python train.py --head_dim=64 --d_mlp=512 --norm="rmsnorm" --warmup_steps=200
MLP neurons of a small language model. Each row is named by its layer, matrix (gate and up: input weights) and neuron, and shows model dimensions 0-127. Each number is 50 + 12 x the weight over its row's rms, rounded and kept within 0 to 99. A neuron's up and down rows have the sign that makes its largest values positive.
Before each neuron's rows, "fires in" lists the words (lower case) most often at its 100 highest values on Wikipedia text that the model never trained on.

fires in: "while", "and", "may", "after", "before", "to"
L3.gate316:31 64 46 48 51 44 38 54 44 54 44 62 35 39 57 50 54 52 55 40 61 28 43 62 42 29 63 49 39 63 34 64 47 32 55 17 44 62 63 47 34 25 41 72 65 40 53 58 47 45 67 48 59 62 31 32 50 56 48 50 52 39 38 34 33 43 56 56 50 61 78 56 51 49 62 44 52 36 45 53 48 52 55 60 48 39 69 64 42 59 54 57 31 27 58 47 53 72 42 46 33 62 55 52 54 38 70 57 57 44 39 50 53 22 47 65 56 54 47 47 40 44 63 52 19 42 56 58
L3.up316:30 68 60 49 32 57 53 49 58 45 47 60 23 36 61 38 53 48 46 39 53 48 51 66 43 35 67 47 41 55 34 57 58 42 37 37 48 51 61 56 23 17 29 71 40 59 40 56 52 47 55 44 60 48 48 43 55 42 27 56 36 31 55 39 46 18 37 51 34 40 61 54 57 68 35 34 36 32 56 36 34 47 78 63 27 48 68 45 53 58 51 65 38 44 48 58 55 51 37 61 58 47 57 62 62 43 63 52 48 31 46 56 44 37 39 73 57 38 57 60 52 48 66 37 41 54 48 63

fires in: "have", "has", "had"
L3.gate331:64 60 60 55 59 43 40 54 54 59 63 56 49 36 40 42 27 59 47 52 53 56 93 22 47 50 49 67 47 66 49 64 58 24 23 19 63 45 52 55 35 55 67 27 44 58 60 52 44 68 27 46 62 36 31 64 49 24 32 69 35 40 47 65 54 48 47 47 30 62 43 44 47 52 56 64 38 32 56 56 62 51 35 53 56 44 44 46 58 59 55 46 47 38 40 44 38 53 60 55 63 60 70 57 16 46 38 31 45 45 44 29 52 30 49 41 50 45 63 30 52 42 48 35 45 61 58 49
L3.up331:59 55 58 41 61 68 36 61 61 57 58 55 41 40 49 24 42 62 52 63 38 38 69 45 60 57 58 48 40 57 48 78 43 35 45 30 60 40 51 74 40 48 70 37 56 48 49 49 56 72 40 47 69 46 31 64 52 27 35 61 45 30 53 66 45 44 45 46 36 55 44 45 49 60 55 71 53 44 48 56 57 41 53 46 57 43 26 34 61 71 56 50 62 22 58 44 26 41 39 57 62 60 59 41 32 51 42 48 46 44 42 48 40 27 54 51 57 34 65 51 42 49 57 48 71 56 61 57

fires in: "and", "it", "who", "reach"
L3.gate505:38 39 54 56 47 73 42 44 52 55 81 80 56 45 59 62 68 44 32 36 35 58 46 53 32 41 52 52 51 53 50 53 54 60 52 42 40 71 45 23 29 36 33 44 38 50 68 47 65 47 43 56 66 38 35 55 54 59 32 44 48 42 27 36 22 57 39 59 42 56 55 47 36 59 27 44 34 49 55 59 27 74 52 52 44 55 50 33 44 68 39 47 54 55 47 66 60 45 51 51 46 45 42 45 41 41 48 21 49 53 45 31 45 44 38 52 56 48 69 46 64 28 46 38 62 56 76 53
L3.up505:48 23 45 76 49 68 48 35 38 63 63 54 59 51 70 57 64 59 28 30 47 45 35 60 36 61 39 38 54 62 66 53 43 58 67 42 51 58 51 33 43 58 31 67 41 42 63 53 46 51 42 53 63 57 54 53 52 71 51 43 55 46 44 19 40 49 32 39 53 64 49 46 67 56 29 34 40 45 66 61 49 63 61 43 32 56 57 30 48 53 58 58 41 44 35 60 46 58 45 62 62 45 40 66 59 48 45 37 64 56 43 52 57 57 44 63 89 34 44 65 54 36 60 29 54 42 71 51

fires in: "by", "of", "to", "as", "s"
L10.gate176:38 49 70 60 41 59 52 66 41 54 53 42 28 36 46 33 29 44 61 55 78 66 55 68 55 58 28 55 43 44 41 62 53 62 53 37 55 49 50 52 36 38 46 31 71 41 49 51 64 32 45 53 48 65 56 50 45 62 80 57 69 62 41 48 46 44 55 48 48 77 42 20 48 57 54 64 66 51 52 34 47 64 64 46 41 60 60 52 34 67 44 41 25 63 57 56 57 77 62 56 64 49 58 58 47 50 42 72 47 55 57 51 63 50 49 46 58 49 49 29 50 57 60 66 52 51 76 40
L10.up176:43 47 34 61 61 33 69 38 69 48 36 42 76 66 66 68 35 48 31 38 54 36 40 49 46 58 58 52 48 29 53 40 48 41 73 51 42 48 61 50 50 66 37 63 38 66 56 25 56 67 56 50 74 37 32 34 61 57 68 33 37 48 56 55 46 57 50 58 39 48 49 40 37 38 33 69 47 45 66 58 43 31 34 56 33 35 52 26 48 43 63 31 47 54 84 56 40 32 65 58 66 54 50 44 42 39 46 46 52 32 33 42 53 44 58 60 63 51 37 64 44 42 38 57 54 46 51 53

fires in: "well", "since", "until", "check", "before"
L4.gate272:34 51 48 27 69 65 57 58 45 40 72 29 60 57 44 57 54 64 53 57 26 42 36 39 47 55 55 33 65 52 47 55 56 40 54 42 43 33 42 35 48 61 46 49 61 54 71 35 36 51 47 36 43 38 51 53 58 54 65 50 52 54 51 37 64 42 72 48 48 57 70 61 49 58 26 58 41 55 46 68 33 53 63 63 61 76 34 52 55 56 47 48 57 16 47 49 51 58 62 63 59 44 63 66 63 65 55 44 42 71 50 36 37 08 35 56 36 83 50 40 37 51 52 44 60 49 60 50
L4.up272:20 59 45 59 60 50 61 51 40 40 57 45 55 58 49 35 54 45 58 43 59 32 49 45 46 57 50 35 75 50 48 34 52 48 50 49 50 33 56 45 46 73 43 53 46 58 40 64 49 62 38 45 60 41 60 64 64 47 76 53 35 58 47 62 56 64 49 35 59 51 67 62 59 63 42 53 30 54 61 47 30 53 75 64 72 55 32 51 44 33 46 54 61 41 61 36 68 55 62 41 63 59 60 58 50 60 51 54 27 65 56 52 42 38 53 54 37 62 45 42 55 42 42 55 52 45 67 43

fires in: "most", "life", "career", "history", "biography"
L5.gate511:58 34 53 36 45 48 51 40 39 40 60 48 61 23 56 63 69 59 41 31 48 55 66 52 38 53 44 64 53 57 46 30 40 45 45 54 41 67 38 50 43 55 61 38 53 65 49 40 52 38 59 56 45 68 70 44 61 59 15 47 63 47 61 48 68 61 57 62 63 40 61 47 46 52 37 49 58 37 49 72 56 59 66 73 63 51 55 58 68 64 54 31 36 46 57 46 38 47 38 69 57 52 56 44 51 56 35 66 47 66 24 52 40 53 56 61 25 54 58 45 32 28 51 49 71 41 59 37
L5.up511:45 55 70 60 57 52 57 58 46 32 68 29 37 42 53 51 64 40 55 51 54 42 39 63 67 56 55 72 39 59 34 33 57 55 57 52 38 45 24 55 43 40 54 19 63 48 47 41 28 54 44 64 79 41 51 32 51 53 46 46 43 61 52 34 56 43 64 35 46 30 33 40 33 57 40 64 45 32 39 64 44 56 54 49 53 37 36 46 55 45 41 48 60 60 41 48 52 35 39 82 71 51 63 47 53 73 28 42 55 61 52 83 63 56 71 55 38 54 62 59 60 38 64 49 65 56 53 45

fires in: "i", "we", "you", "s", "if"
L10.gate283:54 46 37 83 43 42 24 42 48 18 46 35 49 28 35 63 48 51 30 50 40 63 53 31 40 42 54 40 54 65 60 46 41 46 41 44 51 77 44 44 46 42 36 39 33 59 67 61 35 64 64 59 65 44 52 67 49 61 19 34 28 51 32 41 31 47 54 43 49 43 51 41 43 31 45 60 50 38 47 64 70 62 57 39 28 35 55 34 68 56 52 29 78 57 33 59 64 44 40 36 46 56 59 29 50 56 62 54 39 43 53 57 51 51 65 61 57 59 59 53 27 61 55 47 28 48 74 46
L10.up283:48 35 61 52 49 44 41 41 67 42 53 30 43 65 57 51 43 45 28 48 47 61 47 26 43 46 30 47 50 63 51 50 60 53 36 41 46 57 54 55 67 44 64 53 30 45 71 39 48 51 52 74 53 69 61 63 54 50 42 54 47 54 31 52 09 44 68 47 50 47 45 34 50 56 34 11 51 58 60 54 73 56 51 67 43 36 37 20 60 48 63 55 53 53 48 47 50 43 40 50 28 55 50 27 53 26 40 60 51 66 45 56 50 54 43 61 48 44 53 69 52 55 51 55 25 48 47 53

fires in: "of", "for", "s", "maryland"
L8.gate497:36 48 50 58 43 40 45 44 49 45 48 66 50 39 56 44 53 29 49 29 47 46 51 43 51 36 54 54 72 70 73 48 44 80 42 61 53 42 73 37 49 66 21 61 60 70 60 51 53 39 48 54 45 69 60 33 70 37 48 66 61 61 39 45 38 56 52 38 37 46 54 38 58 43 26 80 41 36 35 33 60 60 37 44 58 57 29 40 47 39 60 36 50 51 62 34 54 79 52 47 58 46 50 47 86 43 61 62 60 57 49 46 50 53 55 31 55 43 27 47 47 53 45 61 70 63 48 75
L8.up497:54 49 48 65 48 34 55 48 32 47 63 44 66 59 43 33 46 40 54 40 60 53 69 43 45 57 39 40 46 50 60 50 32 46 38 54 51 55 50 55 69 70 54 80 60 61 61 42 53 60 55 65 51 46 41 66 58 51 37 56 70 48 46 49 52 45 31 35 60 65 53 64 48 35 79 67 43 43 52 62 46 42 23 52 71 43 53 42 65 62 67 59 63 70 57 44 57 41 48 44 65 61 56 56 58 41 55 32 53 45 30 61 73 72 28 56 28 41 43 63 72 52 46 49 71 83 46 43

fires in: "had", "career", "at", "left"
L3.gate362:40 71 26 64 58 34 62 40 49 49 53 37 55 48 46 59 55 51 55 49 63 38 45 33 58 35 37 58 48 74 36 33 48 35 48 69 47 64 36 30 59 52 35 37 43 57 58 48 59 67 39 41 41 48 44 51 35 44 44 63 61 61 50 52 44 33 65 72 42 47 30 53 20 49 37 52 66 30 48 30 39 45 24 40 58 37 28 51 56 53 45 30 53 41 43 74 47 61 66 46 51 49 49 45 49 48 38 28 45 59 50 48 66 37 61 46 46 82 45 39 51 32 65 49 59 58 63 47
L3.up362:47 66 38 40 53 44 65 38 17 57 59 54 54 53 50 47 33 52 45 57 45 34 39 53 53 63 36 42 37 48 47 43 71 59 36 82 56 49 66 35 57 51 52 22 54 43 49 25 48 32 57 60 38 64 46 55 45 46 38 72 31 54 74 36 46 45 47 72 27 52 25 58 33 60 29 61 54 31 58 52 42 49 50 45 53 50 38 34 53 50 59 36 74 46 44 58 21 37 35 57 48 33 46 67 60 38 53 62 59 44 61 47 42 48 56 57 64 57 33 69 31 44 80 35 62 53 57 47

fires in: "and", "s", "main"
L12.gate330:38 51 50 47 51 42 41 39 59 59 76 22 51 43 57 64 53 63 65 47 42 62 33 40 51 48 46 40 39 37 47 59 50 42 46 45 49 48 53 31 31 41 45 56 54 48 49 37 68 59 48 47 48 39 60 70 62 54 51 76 56 45 49 74 43 32 52 53 55 47 51 54 62 58 73 53 57 15 39 55 39 63 35 61 46 32 41 45 43 50 57 62 41 60 39 53 49 35 31 51 55 26 42 60 43 26 59 27 48 48 50 49 63 40 85 70 73 64 30 56 53 70 41 60 55 45 70 64
L12.up330:54 44 61 63 30 46 57 48 32 41 67 16 68 75 48 40 48 51 43 46 51 30 34 61 50 42 54 40 54 46 66 48 55 67 45 47 64 55 47 65 43 31 54 58 54 50 37 42 53 54 39 52 51 55 44 26 56 60 29 36 48 56 40 56 31 48 58 46 24 49 61 42 31 56 53 54 46 50 55 55 43 55 50 60 12 60 53 32 55 40 60 68 39 51 52 72 57 30 28 58 58 40 64 55 42 36 39 44 53 58 43 55 59 48 47 27 63 51 45 74 69 63 63 12 63 51 45 65

fires in: "career", "life", "born", "interest", "eleanor"
L4.gate248:45 79 61 56 74 48 64 54 25 53 56 44 56 64 61 74 75 48 48 60 53 57 53 38 57 53 57 43 35 38 42 59 53 50 55 55 50 48 42 43 48 57 55 54 31 45 28 49 45 40 48 67 38 44 63 59 55 69 53 64 46 58 36 50 50 17 32 60 62 46 61 55 79 31 30 34 57 73 41 54 44 68 55 74 48 34 42 60 64 47 47 88 50 49 53 56 39 47 58 45 58 46 29 56 46 43 37 65 47 66 44 57 70 38 62 48 44 52 61 64 50 38 54 57 59 40 37 63
L4.up248:59 23 53 47 19 59 50 47 61 49 65 40 41 38 42 52 39 50 28 53 56 58 29 40 71 72 39 58 62 46 33 20 56 38 46 78 27 56 52 63 56 49 62 43 44 49 39 53 46 36 50 60 52 45 50 39 58 57 65 42 56 58 67 45 54 25 81 51 46 42 46 67 45 41 35 52 55 57 47 67 65 39 48 58 44 73 54 57 56 45 73 47 49 46 51 51 58 51 81 70 43 51 58 30 64 32 22 56 57 65 66 44 53 55 54 49 30 60 42 46 65 44 60 59 41 56 70 62

fires in: "have", "been", "has", "indian", "historical", "be"
L3.gate430:45 25 34 56 45 44 69 56 56 55 53 28 60 40 40 64 28 37 45 43 45 56 38 42 37 47 49 56 67 66 51 64 52 50 44 44 52 55 57 54 56 35 27 20 74 54 53 46 58 51 48 58 45 25 54 68 49 28 27 54 41 72 23 46 48 50 55 32 49 54 56 67 49 64 48 64 66 35 67 44 57 34 50 27 66 48 19 57 43 59 46 39 39 40 56 51 30 66 54 78 50 51 48 51 49 51 53 18 60 62 59 39 75 57 55 51 36 55 72 48 60 52 43 58 59 45 63 60
L3.up430:59 58 50 66 62 47 41 58 60 48 53 42 54 54 33 68 55 54 50 47 48 34 54 22 75 52 66 43 53 44 21 53 51 62 42 52 56 25 71 42 46 49 36 53 70 55 49 70 42 42 38 42 33 50 36 36 61 51 31 59 43 51 27 38 45 66 63 62 40 45 55 63 41 55 64 55 57 66 58 58 61 28 36 48 44 52 31 53 49 54 71 52 62 50 34 56 30 51 40 46 59 42 66 17 36 34 29 37 44 49 36 56 57 68 57 27 44 43 54 40 62 47 57 44 53 47 54 52